{
  "d_mlp": 320,
  "vocab_size": 1473,
  "decay_shape": "sqrt",
  "batch_tokens": 16384
}
MLP neurons of a small language model. Each row is named by its layer, matrix (down: output weights) and neuron, and shows model dimensions 0-159. Each number is 500 + 40 x the weight over its row's rms, rounded and kept within 0 to 999. Numbers have three digits each. A neuron's up and down rows have the sign that makes its largest values positive.
After each neuron's rows, "fires before" lists the tokens most often just after its 100 highest values on Wikipedia text that the model never trained on. A number after a token or word is its count.

L8.down186:505454515514559450516523521473521516503576494568491434499506456539547540508555505523464470467540492500508471472468533462496561527502517476461466491578521472515497495477548529556466488487376479475481459562444511546530490497480495402398432515434502454536538500497509521479471502561558503518565534455491488487506452430515510496463448540466514581485503487476428439479449508532513506418578463532480534505493568421452577562440437468465500523547554522504513461518477545510432489446476528
fires before: " |" 46, "S" 13, "F" 5, " \"" 5, "I" 4

L2.down67:521486487402542500506459494472530511536535535481520576562472530498514498445490584505477518533513454558480550435495496437484563501486446496517517436391593522471462516454506475538503528568523503557488510461486475469462505557495490461482576521515404500450475460442494451457491498535516508419482459493531527570552502537493568509515489568483504505438434504573443464552477498470510564465465450452523452534551576573501487494527487455528471525559477533489431499478543491508546473489487433
fires before: "ly" 21, " as" 16, "l" 11, "-" 7, "," 7, "n" 5

L7.down88:540476469493539483474465460520571455453490550490498472471491459493481507490499474476517547573559533460405473517479560443475516487450515462580490561468503473472617427503525473470547521410539540472553463550528480507553447553475564528494570546541553494499558482515567524419495571540531464483514430543556495478464596504513498579473487508504499498502515543580449504544515490455486473488589499538581495497506547431529545528501538529448534528502465495484496478472520535532486470485535483
fires before: "al" 20, "ia" 17, "ian" 8, "et" 7, "ac" 6, "ion" 6

L7.down277:519564492495499568512470495576585511481522515490416506460422533421544437572483459495542498528505526494514467494560552478520488438443508556523465475572485469497562492539445485428485493469490530462553472402480429511516530513489521542510524463540456465509481484462489527452412486520492517470500499456489445530503476500538486408482480551407484505478543539479480452520488473490539448431490460441514472441467521492558559537477500507485495510556435444483529429469490501423512478419437547
fires before: "u" 21, "ation" 10, "ue" 7, "in" 6, "ow" 6, "ian" 6

L7.down221:481466514450491548482518540475440493527506470439483491547563444472379549505533478454425454548431520488460500462542585520542495564564499517481505538529507505472420546539449555524530500492506463539457463520504413452483530531501558479495524501499467546538526535480468552518503468457525448422489498543530515459491531518467457486414485395486496464484477580480538467485500452424446527467566507541518511494433530413532501489414483457481500516493456497419515474447474475494445486487482514
fires before: " the" 22, "en" 16, "id" 9, "ent" 8, " |" 6, " a" 5

L7.down44:484453433511519457483463494539539460506576482464508494482496510525500529507511497546504467486513517499501462518509508527490526463551537489470576566510527523463542497607542480526541584502407525451448501480555544494436503515490498466471514525478494418477451492420437452518504600549435488542506495530580508524477496495482501451504622558419454461504472478534487442572493502519535500587392453438510515511448469464535516469484508462496570473543488492492488446509545533512469546441493457
fires before: "u" 20, "ology" 16, "ical" 11, "ue" 8, "n" 6

L9.down242:564539518491567530525541470500448565476503469515505461460514473560496530452431444440546500505542462541492440504526504484547575468512459476508498526441461441428511516495473515567544511554498530458470440505555512517471513561495500523518519516494460501566403512502434518535478475454534461507528523469548505494481569439512482607506498463436502458529485551417463527483466472482465527525476582519480489526565545542446495515413503554502515464478485421558453497524574431512524458530492590
fires before: "oci" 19, "ess" 15, "um" 8, "ib" 5, "emb" 4, "ord" 4

L9.down182:539502484481486463473512563518540527482538548560516498484494528544513461512444476597512557539511466436436508562553509546451527452418523495530475540478473490496496545505533519490412496546470463459487445501512521484484469531501457513451480391430512441499554414484508447486536438437497504459509445538489445478491513440483557486530549518507525468535533600534455515449498460486431449507550528578570400502510500522472523457455475498526507420547528447481497514508407525527496482490499539
fires before: "ed" 13, "es" 10, "ial" 9, "ut" 7, "e" 6, "ulation" 5

L2.down313:477547483486537472574470537486521535454471555492501561473514437507494500505467564535481495537508513511420549477477453557558464488496580561461516453489523550476492532492492445576522468474477531521498514500526533394554546514420516465466504509530491527513501480481557571486525426520497450492491478548495470457481583601426504494481539519452529528454503549436466418518481418456517431546473514491512455488511450541506557559465478501568535472406474476558482473522415513498496546529467467
fires before: "er" 15, "ing" 14, "ers" 11, "s" 10, "ed" 5

L8.down82:544446542453445504489513546457445503542475479481469471518515407488502493465425484500472521499493560559402437493492590467428550482446520507486462478473559515550464523471435562449447473403465472497574527488418473453461531533462484516548524516493480500462470488532483524555493488428446487502546455502552507515458511492455522477528464535491525460465490436543447451562510553524532524541523555469515557505553509429458470506552479475487479510439543584544467475485408476533474502499554506
fires before: "ived" 20, "ion" 12, "pt" 9, "ive" 5, "ase" 4

L8.down179:573570516545578453523378493591560513501493441443468516461505523598500534486432480531490477572497523553512508518446512509499517511535540461515486475520466522523501514507530499508469513487384487495519518501502540489492565514530398505414471480581447507507463494535493584454469548479470423478488548518451559513534548516498508483484537576480451476495504546451509566581487523536489484529577545537481506440519484543494513500487498551511497443516517483456493470500494545461490455435517574
fires before: "," 32, " the" 14, " he" 9

L9.down203:441402509503474533465475441552479496478506501520455446453503445553388513478424592497571554479582480463472490545495498492454497432478495465499456451516575514476476536494504513510485487477462501480460417529510505510490502525445467443491626494558484425500432458516491598483444465495457444522505467494447537483493536513479484451537527509451494495513403501467488497506468457453490534562427486472482505475481502492528497555484462501457491481546553465532557497463500589561530483530508480
fires before: "ition" 17, "it" 9, "ited" 8, "uc" 8, "ing" 8, "ge" 6

L2.down202:513498485488538489528533467587482489558454541501492465525471568382458514547478546479412475476473500448536459527469561400503495522490536428498591518513498443504511530490503530507469518473517454490459447582483512481416484462478525529440520560489442509485546477449480514564484468464469508485499414534550532534466492504447466497465482440392504504435494528463529531541534552480501466471480492475507561472530465482477492535550509492479420549528490499535482482536519430424426416543521514
fires before: "m" 14, "v" 11, "p" 9, "et" 7, "-" 6, "ced" 5

L2.down255:505555476553505539574478494513474441491510461464570536598580521478469543519425598493557479517531470524500535550513545533492486496569464480493516462518569489478471500495530459497456490485486449544536548516467467515471544457485529476522567445497444456492459411536502456477391451484465447546553522497430542480446480512533467530463476448490496515509518489516538454526503430519550516477489516589517501474479573488460472568474528505487474512450456588536458544561473530551474438475516430
fires before: "|" 75, "|---|---|---|---" 6, "b" 4

L2.down297:543456616544461473482533494488497569555482509421540448543466549464441460451512556512471530464501481464514436480501551501537526541504515604476453509504495476498420426481509473491543470551506481530473479535515473516504516554466499525515603469486473498502474438586497432502518457523551461532486484480552542509514525433463455434548522526452549573571597492488477532531557531451483462516470533529481490452493514530589505498404523521515522527515526500476414534501550552493491472488482478
fires before: "ound" 16, "ant" 9, "ad" 9, "ac" 9, "al" 8, "e" 6

L6.down211:503509504564476560543484456527460423585490498488570457554497518501524471514413523486507458493527448550527508541556553499518506444518508503506477501505504446535560541492534472486489451459452464538521570447455475491525447492558653512553482509504492513493581477482440562506449561520476520510446528487415512587434545512464502535501540471457522512518495562527520531516467562522584518514455578494517530497477507537541591478475508539459494478539543492482525454480520462593474519506478464
fires before: "|" 97

L9.down231:465471579452497522533382521486455455577444495524534432485421470531474541478481551590510548511452501497528533433498436498401551552535499485478504513501470440521479498582429461515536465574528504556524526527502501512433528547474587529526535528464563421510502561481523536538446507440487454518592478524527517507503493518548500468514483502480462527566529492525452509483474491570477545471487447499489482518469526506492510457474508462515559509507510480478398455512541542479538584503506513
fires before: "ual" 17, ":" 15, "oun" 13, "." 12, "′" 9, "ia" 9

L9.down136:548517476530489465465529480487538499489512521448501488529559493510561521529497453495508485574423479599479406492445457574488446509468432454498533500558516382563487485475497489512451491482481533566502433486471497547539435539487433509495575415486466508515501515468511486527505534501488545492465418506505494440550573419453507414497537487506421403504499536464562447539510523459549549490486491488494514476521505500526485453462445551510501489587500452513504489435477525440543499485530526
fires before: "000" 14, "6" 11, "9" 10, "7" 7, "8" 7, "0" 6

L2.down190:515462514486449550487434491490479467502431494523525536451490506463509566441506477496556559444552533495489498514473522516504501523580524499522513537416486486423464546552458425542524507531529492541514487492484507567423467544503535511477514473500466576463481519577501418504482513503497501517446508499382544466520528523512516482498530605585539481436499503437498454463528465448452509508551491501446539452513518510480499509620452508590473480469535442429480494421501430499432519489493501
fires before: "ain" 28, "ed" 10, "ing" 6, "ov" 5, "ers" 5

L2.down224:498515558445584532498447534489495519553499484513495477481540548380469536490464497451517554488527491465482514485444474499509470487466531487441578500539589494460524544502545556478506578545557462519486494449452468463475448423520476526419539514535484511476508509502492498527525457398418486519470485507474502528512502450523531447493565521465513486500538366451531488452495453503501559530451503549514447466480574523439473572511492527502510496511512531411464522495450526487521565431435532
fires before: "ain" 16, "pl" 12, "port" 7, "ov" 5, "ag" 5, "erg" 5

L2.down273:497514563409516497528494436527491573499509541545500463484431480511475494446443555491436535487531505582523452492555531486518529481514460504446487445584464465523575501469515479586496541459531472489553500568483522486538509456553483525574462480501571496490387442513468469440524466541461552508547519542548521479457477455532473539555489533495475478522475543431511533485498549475503499495467519520507559513550528506549475475446495553410471512533499460536469428492510524419552477541390511
fires before: "le" 13, "ut" 12, "ed" 12, "ute" 6, "al" 4, "e" 4

L6.down57:517541524532502466482450486440513505581476482506476464476481486597497514478520495539554462542540459464536478457499525517479461584485547507490464475500518497508505500459519505451501556568517545523517518550505468548462468539530527497576477482565429544544526477544472544504481545496610420537509516528473498557437553491508472436473442433498555448523475492491481531445530488511512435464486510489576504501454508504567491404582534519462527522461476523530403554454461531423581481480523421
fires before: "er" 22, "ers" 20, "ial" 11, " of" 6, "," 5, "ry" 4

L6.down208:493468533462525526484496462469575439478442493496481451550475494462458457522504477586539550443445498466519491528494523444482433547546466546574489468526554550444490545477437432535512485506510537483493442473520552497543475479530492428484526506502452435533485511563528445514401466507508483466493513570454541479578493424486521483454484523566507530483499495566556497570464509415486485538550495519475467514456493488455512498498504525533568534450501499558514505505584589486455489511621449
fires before: "and" 19, "ission" 16, "on" 11, "." 7, "it" 7, "ing" 4

L7.down233:450540471494445473493555523564513416520432468508513527512559462556426544528452524492464458468558551541496470533486460459469513485493464508502442467554509416487437569460474419533564464432520535594569499491498493493517498577509505509492522490514482491555526467451540464500499485567552475577539490484447512534589509472497446505563498488525489555548482519440497512497471522515515472475461536549503417497567576497481561425452488536505470502531511511393482460538511542476532448497520518
fires before: "ort" 17, "ot" 15, "ip" 12, "ould" 6, "are" 4, "ap" 4

L7.down307:538487505571522492469483494534484478498536485491557465457557491517458443541458475454471573494542514443465522562421503607519520428561493514447556500500541561514529458522531462553440511429444492512521506543500538595475496496536544493549576494553520530506551475506496438447523534418525483586525546483561457533500558471515537412510608460464493496528517527550500524528474561517508502539512460503488437462440512452515493533536521519507438551509473523523536468456470518551446570497482504
fires before: "al" 20, "ity" 12, "icip" 10, "e" 6, "o" 6, "ion" 5

L6.down43:505543505485544477593467518585504454444580496526530508538513489510508534469412466499497542421557481621490483562510551560460507439522509396530471558577519540529424505450498480486493485513518508450494515418499563497521537492439428517456509469495479487489536495487475496402439532485453487485533543445512492470460464434432489448542461485512449482500497507499471483462468495468565515523429526575579433535500526529503505454515481581512472506487493546515465444514469471517483476496512492
fires before: "-" 79, "|" 9, "201" 4

L2.down20:497555489475556519484518528434560428512452512523493454496524503443461495500452478470541512499502594502519444551429468458519456478524498465522478491517522508491529447427507513419558534445498545468449483478492471537507527460531473494542386598508467539493487474508468489495388492397495481493565437467481536507442489490443534516473502471537556514452541522504515443544499466549464547528442388464531507553441540540478558465526556506566468479458461522533507469496502474517558469517548471
fires before: "and" 18, " of" 16, "on" 13, "ission" 12, "s" 6

L9.down179:466496484455461492491576447561574511519430510546518507519498533541536567484499493524481495501498521469509499475432459497495477489489488547512491491555571449482425539480503465417526496486503468585494516426523474473462604532459538573473491530511554487455490529480486517505492495465527461497564536478524493541539542592551475531444497515568468563548511457444504624502475467516453476444513551545408453493443495547548580438510480545495520562515493502462531527499481544457579487506450525
fires before: "ort" 20, "ot" 14, "ip" 10, "ould" 7, "own" 6

L7.down237:497473527517491538512517432488490545487539562501505505431590462448460511511540471465442488503512421509537536496468502483559454494495461514478524452510459506474510501456445476506451477485481547514520453518513499435526520463531512477473531525419564438518451442505536464382532456527584479535457376463576494533495579429437498477494489520526434507466454494477404475496500582488542567529553520483511539549550522474527484467545488485503433522500464569528483489497443523453467433475518484
fires before: "ished" 26, "ish" 8, "is" 8, "anc" 4, "it" 4

L2.down123:521509485459604610560532503497545499418499546536532451526513499528566528528498547519626506456529468522541500498518512427550522483511494512579474527442516507549560468487464465513461576517467497448479468516485432534449488527525433432532507506436477522526492523509463599464477542553510531483541437545507522492533498497519487418498509524470521496508522521473493594442488492508505472499536553463527476514519563473480530595541499520529552459554471497439460466461485522398505482465529522
fires before: "ab" 18, "oun" 16, " the" 11, "st" 7, "ate" 4

L9.down299:571533555546522528416497509551532490460560485518493561482514426496486460505458551510549529557425528493504481508557562569446500518475457594471553567536492504502511552480522466486501532471487526511541389569449491460549536474495474521529523474576506459473535502546520526493497484600535443552495520517467497440509422535499525499483559486504499420515473573561540508467480420466461547470589518489483507479466501534510466560518486553535541519460571481506429566499507501480478445489472505
fires before: "le" 22, "led" 13, "l" 11, "les" 7, "ling" 5, "ted" 5

L6.down129:433521473481491462510529542527555423508517463449421522458520460491466550442465569540567426522526520463571531399581526522441476445491490495534484513575495539508496516506503522572551498504511517569578471549536520546518520485505452488502497513522443494448505425499432494528409475501416469504522515475518555514468508518502543491472510488570520398440528499505482467499456471474489535459545505498501490472413510475456542558554555491563508506532445503548512540504534462521495516476494605
fires before: "or" 16, "ow" 15, "o" 8, "ack" 6, "ood" 6, "ash" 5

L7.down274:475589540485541430493478561505466557462454447466561519526534528558494533499555547508525460466555433554509526480438491533504471631510577444475463486476483498537516496480429486549486491469537521529509553523483518488487530501528348532491520543559481529464500537560502464439504502475481498500451517438478516562517509547468473506493561525457461521463430414475438496518484478482543460484531563525492522517482511538480495592491508453456497477522479454438463523478508570474471470432502555
fires before: "," 55, " the" 10, " he" 8

L7.down174:552464550544575499567553498472538437474491484490552501497552470514479438574522539552519474461548468464571476539540487549546415497495510495522573523528487449511459521538548457467556508529496494523484483492496549483380534577549543459536447415468496476540542475580578492488521476446521513511547449528591479512592480522469481504483564453494515481505462441516502502549527468442495479531520534467544437554529504479488568482528543478503461518487489481511481473458448566404511484490484517
fires before: "ed" 37, "ut" 14, "ing" 8, "s" 6, "e" 5, "es" 5

L6.down22:509549536460410418516506513536465393518526584492502461530498484429459402565475487508481541503479511459470500525499473496425570509479520498432508498516484446558506506491518516470465540520444462497486460506533489517486493507509485485541477613623446504486553548523475522456453491511480505607569552479571562466447481518532504466465453442486510507459497537471499572495528509525503539516556531511489454531521552525493533434419495486538468466501514537485574512530489534538480535579486527
fires before: ":" 43, " |" 8, " in" 7

L9.down53:509570426448565417526457567497483493571462488505443523495439475395508537484532500469517582583577509501512537507475474560577446541386568495504410563527449484459558488533485470584463513513532551521505471475491456509513483565519530535486551517491488474478567465468468520524532501513534519524464567572494481448512535545484536510495542508487505497470500508498506472479526496509472468493489483492535458578530502458563465399483489573496511441501431517499460492520531503537476499491493561
fires before: "ent" 21, "in" 19, "ar" 8, "inal" 6, "ial" 5, "er" 5

L6.down75:433541439532552545522506452487485570548511518544494524450490466595522476507442486469536494539502536559434500574487427532470510536490516496536540530497494528510510490477559495530553506473580482546477544484489450508393467495539553518513477482509453472515499440450555506459608582571484432530491519459502438462531487477514508444551577505452495506527504483559537527553466534423439463523535528524541542517517510454493497444421533494537566421515570458496557521523532489530470504495513517
fires before: "o" 15, "le" 11, "les" 9, "al" 6, "ion" 6, "er" 5

L9.down81:492448515493505487523533516589533496497526540495506490558467496555501526500431467490515450438538550395533536491544549484432494521495474509532514449548447491442445546510518507480494488407466515431489530567514515529421519540527502505516572407541534487455490441459520489488489462501463468527546506515471499529438521538525496524471493550392509519443519455530488534521479460464497574461446463555516467561518535470516514394431485533477467544495490476466516474497542435602470580553466495
fires before: "ff" 15, "very" 11, "ach" 9, "ast" 9, "le" 8

L2.down172:497522565498447466514526547559504507461501556453452467534523533469473525589459506524484421470580530519468470465562498472461523556555486528502534504472430503514480476517500547491558501440482556453579469512492471578497496489474475487495594520506558543522528480473506480524536485477487491564575482510526438551545537479518563520503487550382486467458519506511503520483514520443528448517522570632596418563504474494471548477485486515550511571482508469543511483512456527519455468446532503
fires before: "ord" 24, "ach" 17, "-" 9, "ch" 5, "ac" 5

L2.down128:461457497447493515435581478481474551470604472442547559598499468525482501540550460580488466459453497486486475533558482503499476490458448435462498496567512465509499559460462481489498492490496380503508486499447485469503501458528520514572452535438406486508636502521485482462486493529490558483444511482556524493490516479409429445444486536523486500486471585466504466481441522474521557579527502547477496513521491538487579503495494453478451503419477530470514476484493499479485500473464496
fires before: "ound" 13, "ch" 12, "ed" 9, "m" 9, "ing" 7

L9.down205:500522518546490507479465513590515471502529475535469522555538472468517453578545497497501495537504471426426543487503494579464511543433509500536472417591616534547522489485457538529549515461416486504502490499511460487508509511460567494502505524501505484494483475507423521514433531524409482484493516512526408526412450538455543458539557499422429503495453495574524455561507447473499509565622451504496550546506470494495519478471496467500510501502530419450460485493524557500499493517544482
fires before: "man" 15, "ce" 14, "uc" 10, "it" 9, "g" 9, "ward" 4

L8.down213:541453444525549480469407551516550531504491591475518555491486521489583472522505578529495519553588498562527547467482492506530500393411531465504406518510548535472543507525507504483517488504516541529497549566501522460447580516493522484451543467548498528496462443463456451567515515452438526491493478550473497497556442455517464465526529493555490513551501572486557504453500517398476517507499521561501493558463415485442548454494486540510446484503485488546533506503486467481576494463445524
fires before: "end" 20, "er" 14, "or" 9, "ed" 6, "ement" 5, "ze" 4